config.toml
num_hidden_layers = 13
hidden_size = 448
num_attention_heads = 7
num_key_value_heads = 7
head_dim = 64
intermediate_size = 1216
vocab_size = 32000
hidden_act = "swiglu"
norm = "rmsnorm"
norm_place = "pre"
norm_eps = 1e-05
positions = "rope"
rope_theta = 10000.0
rope_fraction = 1.0
qk_norm = false
attn_scale = 0.125
bias = "none"
tie_word_embeddings = false
parallel_block = false
init = "normal"
init_std_qkv = 0.0586
init_std_o = 0.0
init_std_up = 0.0586
init_std_down = 0.0
optimizer = "muon_variant"
learning_rate = 0.0161
lr_mult_up = 1.44
lr_mult_down = 2.0
beta1 = 0.9
lr_head = 0.00582
max_grad_norm = 2.0
warmup_steps = 200
schedule = "wsd"
decay_fraction = 0.827
decay_shape = "linear"
final_lr_fraction = 0.0
batch_tokens = 65536
max_seq_len = 512
doc_mask = true
train_tokens = 411500000
max_steps = 6279
dataset = "wikipedia_en"
MLP neurons of a small language model. Each row is named by its layer, matrix (gate and up: input weights) and neuron, and shows model dimensions 0-148. Each number is 128 + 32 x the weight over its row's rms, rounded and kept within 0 to 255. Numbers have three digits each. A neuron's up and down rows have the sign that makes its largest values positive.
A block is one neuron, or neurons of one layer that tend to fire together. Before each block is what it responds to, as a language model described it from the Wikipedia text at the highest values.

Coordinators after role nouns
L6.gate48:096150139172153141092181121126171147146070124139152128124101102145159141173124112146148096166152189167112178147119130151111113131122126149142097114148117124191151070227171123127129161109105101173119068087119091152110187103146117143173103131108133114116036183086123123136220228103120110147133110088135176120134171129104159113064183090100118127108105160144114131139128109170161154119115158166147137128142127132090116140158107136106156093120119145178
L6.up48:109145145107160114118166178086077110126113136126097154152154132094173118109086137207159155149117112118135100106158113170089164109108105090109083104146126157146118130087107114071190131110134129188127092085097139140145133098169174168107096114117112136138055150092130140126161171074181111150134069125091115159080129153116153118159179149139108112120144207116150159165117092110133134095120143185138159141162133086160119138108059117080093136128116110153
L6.gate56:100084153148124155116170118130202121201114078132149161125161130109107119190153174138121110156172140150155114117167099180140119134180156138130086167149174133188196085150174197182152121125104110129149099170117129112117153133118117136121132172145071088114091117100149089151157139128106099128082111135142154133119154216149183121132116113163089034108062159127154115162166114162141180107117111181142109203181152074147181115188100142189103122124122130081
L6.up56:187125180135159132151130098122116122135127204109120121155140080161085132139103112128125143159112148084176160162121051151216142086172104086109145157140125150183161120090121109164146128112097068116159138164145123144138144108170129099100139102169097079155152089127116113121119137106168093100122074195115119117182145161153156148078149124094142041129079080141100114119195123183169134160125077121138135132138168089154144114159181121114096106083093111100
L6.gate164:095103085128182102123134139180144183120139122148135141122114140114119160189175077166145125162156155108137119119124080100101152096179130122164148099090137157105153157158107158102139146139088146141090109084150073132116157077109123115109116116080129131075144134181148147143136126161080169157125179134083123106091140084127079026117140157178116168101047216105137130151122150109093153067150128103096108172118098100232179139159077124152119079141137077187
L6.up164:112139156134129081151139117128067117142109135120168164069116143107146178141187172124174170137132131129137107143200117148173135168131104133164115156130079166135120084111118146117098101085130080138079074061104106121082134155142098139116168178171101151116102142157165096104101126218120174177131124136140112122077167129142147131125180096144102168104072181149095113130076154124158099103072138102093145127115145116107180210113096126159130130141111157144
L6.gate230:151151108176170118164119161077145094140167126186114137136128140113084093075132119110169143122108117141158144145149128105105109156155160167092167094136118040160154092120093148091173129117177115131090099077125094130176126099162091061091127081118137159142167112127148165101115099067107103147117132149182090065081161119072093116085146138103117153153135143108136149108092174154147168162102157111128103118163164141137164147117128136143116109126163076097
L6.up230:152117106172097134105109098129125157129108124165101171098132141132158111076083094122061144187080091126099128127160120138085078102163144107129123128133143178115110134114134158108118180135111072117087133103180190130128159055089160123114164080103135125199108057168037132124119117121089153095085134197068112115093117194164126115160013184077050101169143102126156148111204136150117108185163125184125145111150144129036136128150167157131139094113167156105
L6.gate342:132072067147058135075087200116113152127137153186101150115144089126097143129127069153112150155122084090163110095215136109138124154149100127134148172158147103076154058105135187143165162143128107066137091106148157116139132100148143112130157169098143143153140144083063122108106154084090091219150128181116094079109142149100106132107073135126101095119126153109136091073116142123134128114159115150140147145146139188162138135139139101080159133116129116108
L6.up342:130156110128164149153130144155141108105182124166069093095142165118083134116128120122135177143170120108156173116068186116152134162113093110129115112160120120108156179145134115117098107115127097125089113136163163107134118123127104110094070106020124136144189150066138090172142109170139100122159136097082131080120134148102181116140134129097130133128141072117131136125130137160116108127115124150170178129118166158160134127118122134143123102054094133102
L6.gate432:076168159120119112188156102199134169143114147136185128176100142118106191171118089108118107140153119099103111128149124147136154136090120091183148125139141102118068072062112178143137103072108129143124152147108139120119149156128155120134164135158141112158139135044154151143121068094094117108194126120166120209117128137112179105122104109179076177119149078089105086099151164079164143102151115067119093166159114122121144107120145174119151072098121130097
L6.up432:133121143142130110091095156156143150112127166115134094087143116108123125106111115165103128103128138152125106080108178162145162156161130157138150120124142081102181078088157185166086105124129113144111136127193068099151134141112156143077176110133157112167114082113147064194147134114195069108168153093088142103117139136115126131110169143055108143094163118128088101114167101142142143121142132119098106108145168135151198144120178098079126129129162154139
L6.gate435:107129061161129110111130105093125152109141178155107144120097058128186152116098118119051099107119138171111111108134127108188145177194116158124162130135091133159150128127158156101166139142075090207019114124124135077171178112102115138146109131148137111153167136121084177105086132116108116147139203134146127126078138145134219162146136116141078084151140150154171145153136106194142097154095144218119125157122127162152072149159125172117086217133062090125
L6.up435:102197138111148119078178137140106126150143228102158176126190116150169099137103097108116085151111087101130111118157098109081174157148139139153130127140164107090190122076062155207154137093111159120114129099166165066155139100093097063065100132141114136162156113110085092097112144052167139145085137103111146134122171162105068120155132100157132114116165092142155088130132075126105095060092165167151101142177133146215132154135135128171078152157117104124
L6.gate440:092131117207074110163155175128121112129068148125154145170102111121133088126124164091127088119107127095110151177189165135123166128133131159184130080108121155197109115071083157120127146195123091115102135113210109136103124081129119090067121165098093179110112152163149086124121080111122055163164131153120112190120145132089137169075111146142063110172164135162142212120146055097124176127120123117173132101158172101082079148127059074156045115107127202159
L6.up440:145190126141135098120188051163106119104138142100132176145144091105119124204137179165127105167151114167152107119151101180148137183176087105131159124101161141167153082083154129115173047138161136159139121083128126147142100135143142173161095151135116104117149127132156125116112121145140193092077157117120095172141066115120136103126153147134155184088148118152131096097116134133096134152159105173145073052143144144139108071147125123143087166145104158098
L6.gate500:127164184096166109111075165099104172094077145162106131099106165120098162138130117119073130160225076106180173102130143185080195093117130141117157156106066084088136157110151109085112125131136154150136124157110084191120112105200135133151102126119097124161153225121130155135179133060140156170152113137121129107116153186099122116113148090085091089154166140127184150099166153128130131109132115139156115109158137149132132153103160119138173075162122110105
L6.up500:151133081157085054155064131079108113134146126151102120133129171101159138098164101109103140129129122141161129144154152169109158132120058144133105166163132136140159141133136151081137137145122167134081113149078125136131096104147119131089116134148122123129143157130079187094128137049103144116127114135121128129070154113098175090093197200089124146103053123108127140167096125127113142098122144120118108177137120134136139081084119165042128115117107120054
L6.gate504:159147118161173139125181103104117106160106040094145106059141148149076167172124126103077112126128122097102138105123140145101121128092179125173133155155139114065153098157121138134130100118160165167122131133123072134175094110169146144086070078155113143116108177177120104158118086132086118085137125099150145106126108132081095066120142146134106149144138184126106173098129151141154153110071096109114159112114121091144204170148143143094141158072159157164
L6.up504:106124096152224105160069174120158090158173105125189092085177122205108149043118095173165168110149180110102100148152100115154108131173178122174133132190054155139110121100110179167161040169136129115133124158128054125123081154121086182138145082097077134157107186130117139153146081130061134064122124163184158139153104136182119079146091125091102130069120156110129155156083079174099127124118092113090157152092070106130177121195151104132162121091163156131
L6.gate616:119152108086152127097084151106078129148148117166148094117177150084137096176140136097132118119158151088132111135081202172166156108106132105114132188153131128178161151205086131152131111090113146141101087109187124111129147136105120124129093131116122174166137185145115096060100105102149162147116132091074139144176131164135106131126112093130166145133129165093103159076135062140127121139103107178134134108131140147141115151156128179078136070106152153114
L6.up616:079073102128104160129125147149075158155153134145107164137189109133129140172124096114108110100183095143176142093152169176124172103122110115165065149142122123123122099115125123160130124157091146138101074183176164156121157097103090138101136116169161119108147141145111112091133105039095129116129139108090150104111119099090100173127153165138119148183170126116175177144099102131217122140106163093096187168109133125122101165132116099127100136121125137132
L6.gate650:098205148128144150119104143150096128171127111108070142120073122152203066077238153157108072125118115070215145107152106108102156170144167103112146131157112102147171136084132100138134063165149131120087102134079103076125102188155195110142125122044114074096160088067138129121137076095128110139137146113127081132068213079119130127148072155203121148094086136137136134142142165164170105104160121145158094135169165107151169164156179106112158150137168138196
L6.up650:178146154126178134083124106149142158102170124111190145116158121079189100130115128111128167137069117085110197111146123139135103134178106105101184103146111105170124127160080136117134144172139205130106124078202092083149099143094155143082124134087152147149127128145142162115104141147143187103056154141108227123172144094102139115123127062071121128140145100119128171119206181078110172203160168150079085057160135161090094191127139148103083125119073142058
L6.gate823:121121124149117123166098154136157144087170141167115123000158087118094111059098160156131144090128076097159049147155135119083119162156159118145111082159163148137125150162114127089147119100142111136135107110114115102134126165079144100120138130113137133098112163104190135107079117122127120186157132144138116135091128186156131170119185169139103118089117128109162170109094094101138095084116095103173136175104144167123057140115125145114173125088128097135
L6.up823:164120122221093110116111137090125157140150146141101118111097101100107120155163144179114143162118094181099084066160064122146061139176144164141127145149074122139121200114181150097144112115165122095116119138153098084127137123137124158137157179186150149133121164126141123128146167113142153127116081078125169203118135127121115138074152185129132121220086150097136135095154091141114092147120141086099158121100134183151103150126114138132102117118093101122
L6.gate993:131185097130139102117128210100091142123102149150118159161137092135112170175111104139126108158147122155120134181141155160170124092102133142157191140145084065045159142108047078157152115120114094149116069107139121187076144133164136146120125080104147177101101174092129148064116111119147146147071120089160121095088138101128105169091164159106099092084111099105141132105170150147187141109104083173150152195123118119126137118065109119137150114066083138136
L6.up993:114114159124141124180113187070152112151143170090139150109140071093067117100117136077124132129131169163127127167095115142135112135111122102142118117121092144102121148092090140115172143144122151159125080105122120148129107133160128108111099066055093175119160121080083102031164119097126177130116125169129126147123103162180153143157156138122105071099118170147151144134140125153100122138145178138158161092116135132078132114146097138064106081165124195087
L6.gate1089:138192178208157092132140142128196157132162115119172144127133120148141084129142163153110085149134095174098169122157088140106122109067164110112137155086130161165148127149107094193149146156143110121115075124159166116151151084106145141089196158163090092185139141063110101096083109121129077097125086161098157128111122092106118162095106157150137134094127115187192086120130125121096116153195169111160120149115109121100133166120101157096123108113120208097
L6.up1089:135202200096146073068098113053108128151118158133156138120187128151119114081146072168173163157132082100081108104126136129132155080158140184117147141141150132098167130145128111133118136135162166136090127179125146135131132081062103126128142087137152145096165108176117114182137090127174091117142140112123162084168133141062116146141151137147105167106163119167133116104135075106053091159114095145079142185147134090086119145096135122115071143127132138118
L6.gate1188:117160130097160118115154170106166112146148113078113177090153100119142175155154119063121098089158128090144165181104135071169117167138130101115150188059135085218120170151137105122107111108083131144154123075111105138114136144126076166117114147080105110137071086105143168129090151096151181186143170089125175117163151178187134130117074083050116178135088131093184093142148090119132090154122108149147090096125127106133155093137052103182099144099104111128
L6.up1188:074091177199179118138065084127122108177080142106128141070127193077076139102140102135075149100111124159098129158148087114174113096091130137150112146089129076152106163152067143046118093127165102161108072115110129122087153055106086158124102122122118087168134141154166163178132116113138081128108138128122113080104109104127045136105093094135116145196134164121097160132068150144125067119078119047110109193136167158150118085090129130055133076103168152112

Of and a in noun phrases
L7.gate154:096177104128082091132143172179103119074105118058086145126113123121154100129144129128163143108170096154186168130078110183097152158050156095150188157154145138148111154131106129078129127134157061105148143067163065131116181148156148130084144098141063104146189140144148125156165111151135072161228167101040107149183137145171123120152109114158096134129091102169133123125046090073116149115163070085139166157092147119158134143062198135139180103119137122091
L7.up154:114123141122135106058131134100082122118202176104106134178180090039108173102079127107068204088130119141108129113057129087111153119063148166035109118131116136111112152144118125122131113121096175070145114097134144164126146093084175099081114135104124149164116116128079146055139087085139117075167116103079162118105169101120111084109158092141164122131156148153060096075119135124092179133082164124122178104095093132159092122090113125139106067108134136082
L7.gate809:148152131136164164140106137123079095117124119130153102108142116103147130133070125107085083112114133153124103068166173141141113116146098121098109156165174119158171128113113117160158079081139147047139142127108112148182134158183126027116139129194091131082117148105126116138135138110078080136109145202126189051134102162106139098130122114186173100145086094106118157160137127159105108203116167131087111155131107132124175136134103193136122116174128174177
L7.up809:152136140098163135075161117135094137147127148112115087110165157191198103173146068192155094125178135145123109121156121167138090123077119159152093105086195037142132118168136146131141107136178131141143163121106141139131136114117145132172166098124186155115142155149151135157141112108139091057140159179216143123151075082085168184068115150127077119151099126135142113130150124118182154116087098089126170145140193116069126132132096130112085166032116179104
L7.gate887:118106096129112092148087085139104213137123150103162162088072132134190156095125081056087091122132100099138175124121124063129234130158176164080195151114150126128093131163082138165110153186166141089134127142121126176143160113171165092139088084193140058123118104171128136129151138121156087184118119190151159085193070120123111138079162102087175104125125125175138144109134085086111161142174152102096069150122138081133136119099074108133144172120124141070
L7.up887:120184103110108142114161173120092155153162069104187093093057169116113140139143131132125178088166103174133080138199157115121135147098132127116097106091127064137102114118149148180100124187131099159113078133127117106147181093149097154097158178074183070141125168128125086092166110123118125124058131098152109146146130138109147142068155123155090129130107104098123092127118104119147104088146103118112185153136164073134117154134113096089184113130100074149
L7.gate1014:175151148124136147125150138124081170129139133150128125052117139140150127197163108057149239100157130102167080044162075085043123098077132121077166156075133119092144151133145109153086105104149117151205114107137184151091109118167160087119107086095175165090117163106116144080057145120161123097154149147128166115114133133092158076048123073150130149124168074108135070121127096084160105140113160071137148153078109144101143139120112105094151133139132160142
L7.up1014:109101149081132156163096174092112149100162164071138106142150097177153146119139183095165150110150113191146115105106164127122103136116083095147122157187134088089134088174178145102131154123089127155102114169136121180187165102132148123154138081143134066133070123113138137100146186057151188158132101189135162100112077074114157100088127166097127117111135137093154111138134117156141089127133145108138141097172097141195108147112149142093104135145179126118

Indefinite article and quantifier starts
L6.gate86:074095089122054161092148138131142108143114169121106129167170105176126110178121119179120160141125084137171114153185091093131123120147135120131131127130180131153174166113109082173121098117129144061117160142197141132111128201103094108157154108181161183072164143143158185098224117110101140148088124138130094146084094123171165176081141114117131131180146068078141117137102112169118044081093128150195094094156167142140146074116126098191188187167137151103
L6.up86:108130131157063164177096108128160167108137115167125131133141128106110093155095113148162139133118161158175162167134092182117106192109138158179099152196107173097133158135133184120148161164162227119137137131200199119145131138145135167145116159165186130030151117124206168141102148118127126148135147178143117089149139148116183149142142134190149134147137086112111099084121147095088146122135115139163104110095100138131105103155188161174157158139092096077
L6.gate127:137140119109108106101104116115121147097183104178178134130130139119161137122164115116121183151089155133140093119056114124116109122051198138103124153080087120168219075130163128136192090144179142161140126160133168155140144141175111130143131093160122124149128203110080155148123170118131109096163158084111094128160150109150115087097149152134199186104175107139172179149186144137078084156136117178137171138101169214152115149100071092120111166159089139100
L6.up127:135153124118072076150027130142168171139138166117114117109084098116101094136130096141130089135116150138122136104103151137115137161069150126129153070146113118169135124118133077161098183115162176158100105108183181111134160117180126097148087096103113105111144099165101196186163107148123137143159139135121187182169179145069120151126140088116107160115135122135130179134181166140135131187113123174114114126058069174121087151130151090096083101114149101066
L6.gate153:087117110153109106138140139083187104116195149134128183143134129113151145084112115143102143075142114132127120137067192096105107127102105145134147134103155147110141076144153133116098161141092125156122135117100124172118098182178081120131123171152141096105120097118124118108082136067122118091209119082075115100149136118139150175124120107158159135058194081100137060167077195082140135122128113143136143142143119174181182139095153134176157093109102151142
L6.up153:136117110120126132081147155157144132109150118126089150138112098106084135154099083109128149100132152168127144110152163152100153142137102132175139100139151116143074173095157119093116172110042128152120133156119136072080082142094110078105108075119136142123088080184159076092112150085149140081139094125148075092127114087193146172088075155049162144118123098104164103178121148102111120120106075132096138086150130107142089131096081075155111143123114106092
L6.gate275:158202093148072102086104128114150091130127173117130168104137145121084114151167124101168177131100162105102133190157146114105096121045141121141159136175091098132137181140115119142131165112121133108169104123165110150171115134137125122075224080160109185110110076099179208133139111111120088081166166098139098099171127148093127070177101106096128131159145106180143119114097116119157129177072157121129074092121111113133111145166153163116132189144120111110
L6.up275:105105085085136163050218156154104092113135133068100109097153117119106128108149119138109137109150123178113138118160124144112160126074131167094156127088192137100150119131127136187124095079148100127084135208003116091187118138149113157108122120116135163134168115119168160126115149123070122098147137184093109078207109134110159132132159138118165145165102179123114128110111159137169119107123135215179116080118133194125095173135165098146137136128111070106
L6.gate290:118137126132227118119125148075085135076117150145148112064182127081157167149130092105157215126099148176151152120121141131090087121134130158167103108159118089133119103140123141176107178063110116132120212146121154114160103153150078113100106103117118126112156104170118150123190093110161165112187128149081094171137175153138066082138112064136114110076136111160183143140106100108158097150107143123117092118085093109095125100107114132164125110122139104174
L6.up290:135114167101144130194118126084080127074143107124124128124160089107097156135111074133130157126124116081082142144132161180107042146170090149090135122161129167077138073132089139140194156187155070085165112165151134136179135153129081158172138133168132120152168133189109150097076177136149143082164189065090126110084132166150172120124138089134152106066179165088163198090127115155092137142109123178165135152138148105089089065116216097097124170112120073123
L6.gate370:121067097130141095160074163082121126140148124144116119109119157143167119111047187090121125116153150125166160088088193136154063166186137083183138076159190157151103159158102142167094197122121098084130119134139037196098179175136124115089119139120132127132131166159130185100163124154209092083082120146105127079127127162117203128106117162125197090184128112127106054079138121104101134147104062069119142098141142087152045163160149136154140141156136169124
L6.up370:058134084065172099108169172132076123078139168204137110154118082091141179124131129124152150126149112078107057131138168124144118128110093131196180123130161117062158165197141136091069113112112139033157092150164153167089096123143178083159118050114192143120185164186111185116143150223189097142088187115156150122130123185055140155103121104135167066128099084092177090121115141127078111097143136184140135139137082093101174142125108138109144089213101087120
L6.gate394:108161108111145111081122092114132110122123165167125097109102126101143129146153123108165107062063087129132128152120160146112103147128039073153077111116122139148141106126119150129144127075106167162146095123150095082106188169157149119126126143154129141150085121167134087143152125061127119118147169104118104142152140112204064134091108161119124185108155043110147173102149152158117130106202161164142120072135093188119120129090118187104136063107097202123
L6.up394:175176142109112107088163161077090097101101126139120066134150147137132120156044129085122126102141155194106147098082139159164155139159106144086057125125147080104110111092162145126110158110139106052073189146120107120122103130109096136161086068119138060110147089163129109061169101155152069146148109100101121140111154140179099122138126134163099101130087118118171127157129111136062127118154121106091117086073155108117099164116111081113137148136116162109
L6.gate471:162110136115135102104160090112125169122143206144126131111186086162137146090164110213126127079084145176170115090146103122121150108148131187070177116118168159089122087150111127153139142120111092144119124162150071166152190077111133128199178080097146105178113125147124132111060178141128147119169142097159142162169095077113149199082142177119119139060164116138175117127130143143127141119132096133112107099102075166106130071069133121176176159129157081136
L6.up471:125168082156135121101155135138093108153110127141130078125132170121081147140115128145108152152129180126095142150112088061135119106147077128114098131139137173126147160169107134255175143174093131156119161174156131173124158188144038081115107142122174096134099082104221132139150173105131065178176174123091107158087165161122118168180113092112088165128193124102094163126115138123113104129145106136148157095093129138104134182174172110127143130120123149142
L6.gate507:187167102131124119123060162126112127103127160086145189131117132113143127124146131166143197141112161155127085085158091130153184059051136086106086135163126171099125159137101165118123123148108093060091121198142117138096118030127160127168164094089081148206105111182102143166159129167150138158123148082127137146139132132116073118128123137179139192146136129131103102189111131121185127139105090099091099128086158126112156156156138159128185127122112110166
L6.up507:163111104168102158124122123127162114105107134085070175150165129106111131105112142149154080118098104134133174092119135139157165178054133171140168138186062111124145174117111149090112202156109183062158129077127165141134178143098082086099095117177045082135173118121093132163110135114155176149176191169097041136117094151109124178113152184155120095121159070206148130187147125160146133075146108199105158156135035109147106165173104108112195107118085113112
L6.gate555:105110162165167120099101197080135101121143092078145134109172117069088107130141119152081186091153196103091199109171133132092123124158136072142115108167137133114096111118102143189057128131165109148124157109150107082181198150134129136127177155117090157097069102089132150135137118119149087127116051134128120093094119139113168132063113133126182117185126164134103117180090066134134119096157152142092124077146139129111128078173103122075122195105131171149
L6.up555:129147121102105153143090082134167161174148088145132113093150197151067103134149188084099170094082118118129117130122092136083132137061092169188127137160135116066135129167132112157154106163112114128176110133120111100157037104161129107189124083100193110119171058120194118117192146157106106134104123081100131161141165088045132117145101172140120168151150105114133153129132166172119137108177083104165095098137116138149074094145118122174207126126105150087
L6.gate741:135083155209138124091144202069122130150108165082135128130112170200119078142134125163110169130148166166136096122095133196119150136135130088173057078144172081115109057097089125159155113183185161136162138081148142165151172117239082169127150125149091087075097150126128140137144118106091169092111185161135154140132157093195170125171165132154117132155103105132142144124196149167133112097110125083146118137079144071098123087125106176087127136131119119094
L6.up741:151128152093174112084090130129098215170122132138114104151120127158114149115121142133148103162119153137167190151154092192096170139069194082132080094116088125085106170128087141181141135124113159132168087144089151127124142178115159149166125117137126063181084145089161129120169097107109129159096129187138100150107165122121106086173154123155128148076119107183075110124144082149136204126125097136164084098099117099176129092117117106123120131088165139133
L6.gate956:041133107190083141085128136104113152047157125169083145133173109152084085125082124118090184100137141141161170102105121065118098165073132107151173127136099167100071121104146119132150125188125149181154126130124184111113146122141083142187180107126168173119127135130091074082151168147129084092174101112084099153146102188078126036089137120133143133076084115133130106114147116080149102139181141147144179116114173162152103153124133145139148133144152129114
L6.up956:123103112143047133091111169119107160109146149135159130147184090160119160155074089138123150119130149136159098075113108067189141126080134109168114097145129149115047166127161135139103126162139130131121090141126168117131189093106113149126089135140167106138146179074077106078030106104117102104158131121142168149154127141087063076103077083153129083155145105130129137115090152092143136107152141118161203065144095156104107119160129142139108190168085129109
L6.gate965:123117113099191113126056044113101114139141159104113095136147115129061095167140053123133177167128106156105168111159135124148115164067165127117149178183109086145104187077149106065131160124144158131211090099074144123123112131085117160128099105141123117106072103155147175109127117159143121078146178134098162142157112147063126120172148114149192124154153133120149133139071170171095118068149124113155140122103149098070101112123138150180108157188129085057
L6.up965:118139124118162120104056120096096156154131068147108120128149078094123105141191192106113159132121144177125113096121138060035116124139144136078156164176135110077127128091143149095164190106151175062116140096136151129103134110036121122146130115128163135133188113105150144106103137135184180144200129191106162117111161137161114069127157112173154087139129109091138108151105211167149065098158142119101154086132149175173135100172078118151202163151103050173
L6.gate1006:169132167163052160144157099110131136146157139156110189020095124074115098140083134105109152064106084124141134143122061072159144155156176108106088151109142133152158138140100075121183102184151153120133079143172067125192133137118105140057161104137136131133127097059154125120176105113179083122175110113127113105087129145096134129109075149113168111114165100126105101079107126055099172095136139168167138135023192152085111116152135138127134130090086185076
L6.up1006:122147105086116107143161117154146127138104101097181125126191084143152143168092048162098169135103165136104041161125103139124097125060102109075114100105193053152127154168033183119130103145105138087083129133147136145188130120157105201155132136131176131130153112118160096169121129102164183133160074153118057094167183182102110090191131121178177171112158081111114137065115097112106106114125142105128168112163155090122147110152137121181115157132102170163
L6.gate1007:106113126171123169159066162107084080164154154119145151098134108121111136064085127157160103155144084115127099164082144120145134128169132153132094078173116160184127087121116095106125146106123106116163116142129112165138160139126103138134142135155071161100130089144098137208129159096147173147136060094105132104041132149073136098132181147162178146130105116079122113151153125133127145153101093129119181125111152151067123096108098175176124126143132172152
L6.up1007:093191135108173186135126135157137086125108110117093142056105133141114126114096193131136118146187146138159163125118175125133113129107093172122147063220072135185087136120100066141146146115087152167087129164102126148111218115129129102162134120136177127136159080119153132173161111130120133141174103128125139170063111135143131105102114176165164123079168100165142137127168167132169158108102172122134123113138070197118076155127150117139116109129164143145
L6.gate1154:132122061127138171094139109159136131119188125168164158102147090087150119102124075105139102120100173151113156130133109102070116096115091086069135115178155100156170211087141144202054136101176153124067154117146127171129105129099139120142165103137153125160174101075138137161115141077111136143153165124148114111122146060172168077122140080099140158168116136153149139147168123115134120069077135127159081142187169099139135171146069118177156149115112172108
L6.up1154:136098112126131132160117142111089109189230095108119063110127153108112082061156141174082128054143134081073076105120086118098126130166036138082176096143149153116221092114156145155138098098085160096090153116134084086099157166157111146147115136099145147206124067086125115089160112144101135082139126144140114156141179131112080135102114139094131167127119120104159149166032098140062097179172074156115124156108143151184085131129119149122133091128102089143

Coordinator inside noun phrases
L8.gate43:177072056104168144102171138103107129077154054167149161062157097162159172123161156075139136136098115122145126131172123145122127143117127112111132113121094064174160135080105198088102111108062121160100108103152047075096121127089168096165130156135101152075103168096084115147177171160157142134153194124160117123125135130099130122091095129133108175148093139157112119127160192137120145139109099125093132104110107140093155169167090104144121112088141138080
L8.up43:157092136087179104165178111137120145146118061161106128172127111148166121144152135133114147138177131057097153113107108125090111119142115106156161161139090105116150208087083146107117132132098174131159124100047104107087112135148107062104054105148155138141135131147122125124074100107142106147095136170117148110113155138089128125135135126106124116089152131146158170087142170128149142082107085154126127128161189114071165089136146180150173136101105102119

Head noun before "of"
L8.gate611:150098110124108136091088116112195162051079068076101084097139125167156083105102176164141086154157137140138132186158078092149113173122142100144129113071098086156154107115144113132158139112095137113156079141148054133103107193095168124139160148166116159083080089118160168118145114178067144127108142126075121186121103108133135121074117122197113085101076107117076126131102082218126126124152118053140167125169160139123132145127131215116124185096147072092
L8.up611:102129120118144118152087161116105101106170117066179116125116105132162118106127146141120119104163161142142122102131176082110090129124126129100123158125079193000078148147163185170111145108213139160112149132234153139113143126160156178121129095123137082144189120201140193178131099147111100105157181148168180149169116190087138154065220094116111217103131129146122133083126135132143154110148183157110115103090121136167138116112135154126179134118099117096

Coordinating conjunction "and"
L7.gate12:136142104125088071140134161092168138123118125119134125125117135147116124126105140162080174087095119176152134156180136131130113142130090172118129148225146122124138145071058160132176069137126192195129107110182129106144123097073153133120182174146091119133101100074147092166191133079105105110106096147107097100103159152071112168110188161200155128101119172148161188115058069160189139126150125136101172138140112167157055113164145129094102183114141139137
L7.up12:095113122165114086196202122085117124088155171101121151132124100203146088150149152107082088082149107090113108128108119194087138155102165090149126149100160074141057071174124041076170159089129106149116101134101098153146158105146105176154183106080179172091128104191123147109118143121179154098132117151119136157131127100097112113165226123173161138117112129064148155159164127160143126103149099159114167167158066133123086096107157148125160180100113107109
L7.gate224:086137128148136161091144141144195104171143164142118148113151127058138062163130075151132088106172134167154108155176090171070140129170149101120121182106131116141100162108098124164163134123092162202127103087114094157120183122133150113140106140163126101128149120116092160113157092061069176180138133081104131099115123086131089147128150097139126090115042116109143176118094159147078176078075131158114156141127111090143138102183129103167095103131131148181
L7.up224:192131141103141112088148139153148085124093144073147116145121147093115119137148132106149117146127131117120144119150159186111160104163121191186117070126137126093151140111124122145121175184199107127135180145143131169096143155154139129184121160153102115137122095120124133129080156151124122079115165102087104075135106099081118096062126133164143187112175116136109108143097134101139081138093097088037163185200123129161143091134128140130093150089110200159
L7.gate385:161080103096114099082145127135125092139105173114077177126090121147161085163143110043141159132165119163058149184152157166074115167142112142153109156103112144117199103064141119190123175146125062103128125168143133094154131086185212095126150084133130130101163146125121069129163119135101146137120127196087120116112114127186139084124196142145167140162130084156103085134116108130128093099070131116136122103069105156119150141082139131115097136113087084133
L7.up385:142128100127090083148141127156133120148110107154193175097076063122132190132101097135109139171084160187096133100092167105102136120107120124163110117133136091096169123092127148120120104113125098169097172106119125077171108133166160165100136168161094136136048114124133113167087131129191147181133187104173197170101174151173034175132150207150086169143129119091129128156083157166118140127140090175110135151113123138106067127097119147170127127123075100101
L7.gate1085:092168109138115075139150086135066113153125151120131182062097099151123169060111091125103148116098120125119219185138134153155165175116166095107153065131145135068135077133083105121148099104100146076090118165169126157126105124140115125116177153118151162100147196080097123126172130132119100126153110178138117129124169136137101097080141123168155120110149093155127161120133141135114145170053128106104099087113120115165089099148134125198104081120116134172
L7.up1085:097164066133099102124116153077131124153119102135126175092096077121154141142118078169061112131120127151136096106152198126087156111122176191148137150187133104107162121131124113131150135107175170157120115127153102138174114094069114140125144177132123164170133064188199120103142106108158129133138095181114154146123147089144129123169113076134210114083103153125116086131117089114108062141101102125155187134103174154164095126096128135107131124079135107157